From a checkpoint of a small transformer trained on Wikipedia.
Training: a variant of Adam for these matrices, 755M tokens, 11527 steps.
MLP neurons of a small language model. Each row is named by its layer, matrix (down: output weights) and neuron, and shows model dimensions 144-207. Each number is 128 + 24 x the weight over its row's rms, rounded and kept within 0 to 255. A neuron's up and down rows have the sign that makes its largest values positive.
After each neuron's rows, "raises" lists the tokens whose logits its output raises most directly, leaving later layers aside.

L11.down737 [124 142 161 129 144  79 149  92  89  97 144  93 160 120 102  85 132 154 124 190 141 135  87 112 145 187 145 148 143 118 125 163  91 149 129 126 148 131 121 117  92 170 114 120 106 137  50 153  93 100 134 114 143 163 147  91 128 133  98 130 122 129 112 127]
raises: "hi", "han", "hen", "h", "ho"

L11.down897 [149 156 175 117 115 133 125 131 139 150 115 129 144 149 137 138  99 146 136 100 132 123 116 132 119 126 127 106 126 129 135 107 126  86 125 134 187 155 136 111 108 117 150 140 111 152 152 135 170 180 144  74 116 150  97 132 119 121 113 114  88 118 127 153]
raises: "ci", "z", "ç", "ce", "ș"

L9.down594 [124 116 163 129 175 147 133 106 138  93 124 115 136 141 140 128 121 116 139 157 139 160 141  95 124 146 153 128 136 125 134 141 131 106 109 158 128 124 100 144 107 176  85  84 145 126 139  94  99 148 137 145 129 123  96 176 156 114 115 148 101  98 122 125]
raises: "ha", "hi", "hu", "han", "har"

L11.down292 [137 163 153 141 120  97 107 131 132 104 129 168 116 115  81 131 110 163 125  96 180 159 135 147 128 104 113 111 136 109 136 146 127 129 182 115 116 152 111 129 130 124 122 124 133 116 130 154 129 119 117 133  77 133 115 171 115 122 154 102 137 106 106 112]
raises: "'", "’", "an", "m", "ana"

L11.down719 [105  76  87  93 135 133 164 143 117  76 108 172 159 138 137 131 149 120 101 133  97 114 136 123 146 144 107 171 122 101 179 117  94 105 180 145 120 120 144 121 125 133 112 100 105 124  96 125  73 163 145 100 133 130 165 124 126  99 132  56 148  77 105 138]
raises: "le", "la", "led", "les", "ll"

L11.down434 [137 129 133 150 118 168 133 195 115 114 107 144 121 170 137 144 184 102 155 127 124 124 121 130 159 172 145 128 159  89 120 130 119 109 132  71 150 147 138 141 105 106 126  62 152 154 144 150 126 139 119 136 177  84 178 151 116 102 138 132 112 147 110 106]
raises: " was", " is", " were", " are", " would"

L11.down182 [114 117 141  86 153 129 148 108 101 128 132  83 185 133 108 132 122 144 172 130 129 155 114 141 161 111 113 142 106 140  98 124 119 127 136 166 182 107 153 139 103 142 148 176 113 118 115 120 139 148 130 113 105  83 106  45 134 130 182 131 130 130 107 132]
raises: "ler", "led", "ral", "ow", "le"

L6.down832 [144 141 115 138 145 131 113 109  75 140 104 170 159 136 128 105 113 121 127 121  95 143 149 122 132 138 166 100 121 105  62 106  95 105 103 149 113 158 154 175 129 122 127 145 161 186 141 137 118 106 104 110 124 115 134 134 106 185 117 115 145 129 134 131]
raises: " team", " finish", " Championship", " player", " score"

L11.down122 [162 132 127 118 129 167 120 145  99 107 122 114 125 112  77 120 120 113 131 158 128 148 109 163  91 156 145 139 138  97 134 115  96 139 140 137 131 119  83 136 142 170 145  88 126 145 139 133 108 133 119 108 120 130 120 121 135 113 175  91 136 117 142 129]
raises: "ell", "el", "e", "ill", "al"

L9.down313 [122 122 138 149 115 141 115 121 119 104 116 136 113 152 126 136 128 146 126 131 148 128 150 153  97 124 114 119 121 168 118 122 121  83 121 122 135  99  95 137 120  67 153 172  74 162 119 127  90 126 124 126 172 182 121 149  66 121 129 151  99  90  90 117]
raises: "ü", "ç", "ă", "ș", "â"

L11.down499 [127 127 157 157 137 129 141 136 143  90 178 146 149 148 163 137 188 111 148 134 125 127 112 163 169 143 172 129 132 102 145 141 155 125 118 120 135 152 151 110 103 126 166  94 173 156 142 119 124 112 103 113 140  99 122 195  91  98 123 143 142 149 118 124]
raises: " has", " was", " is", " would", " could"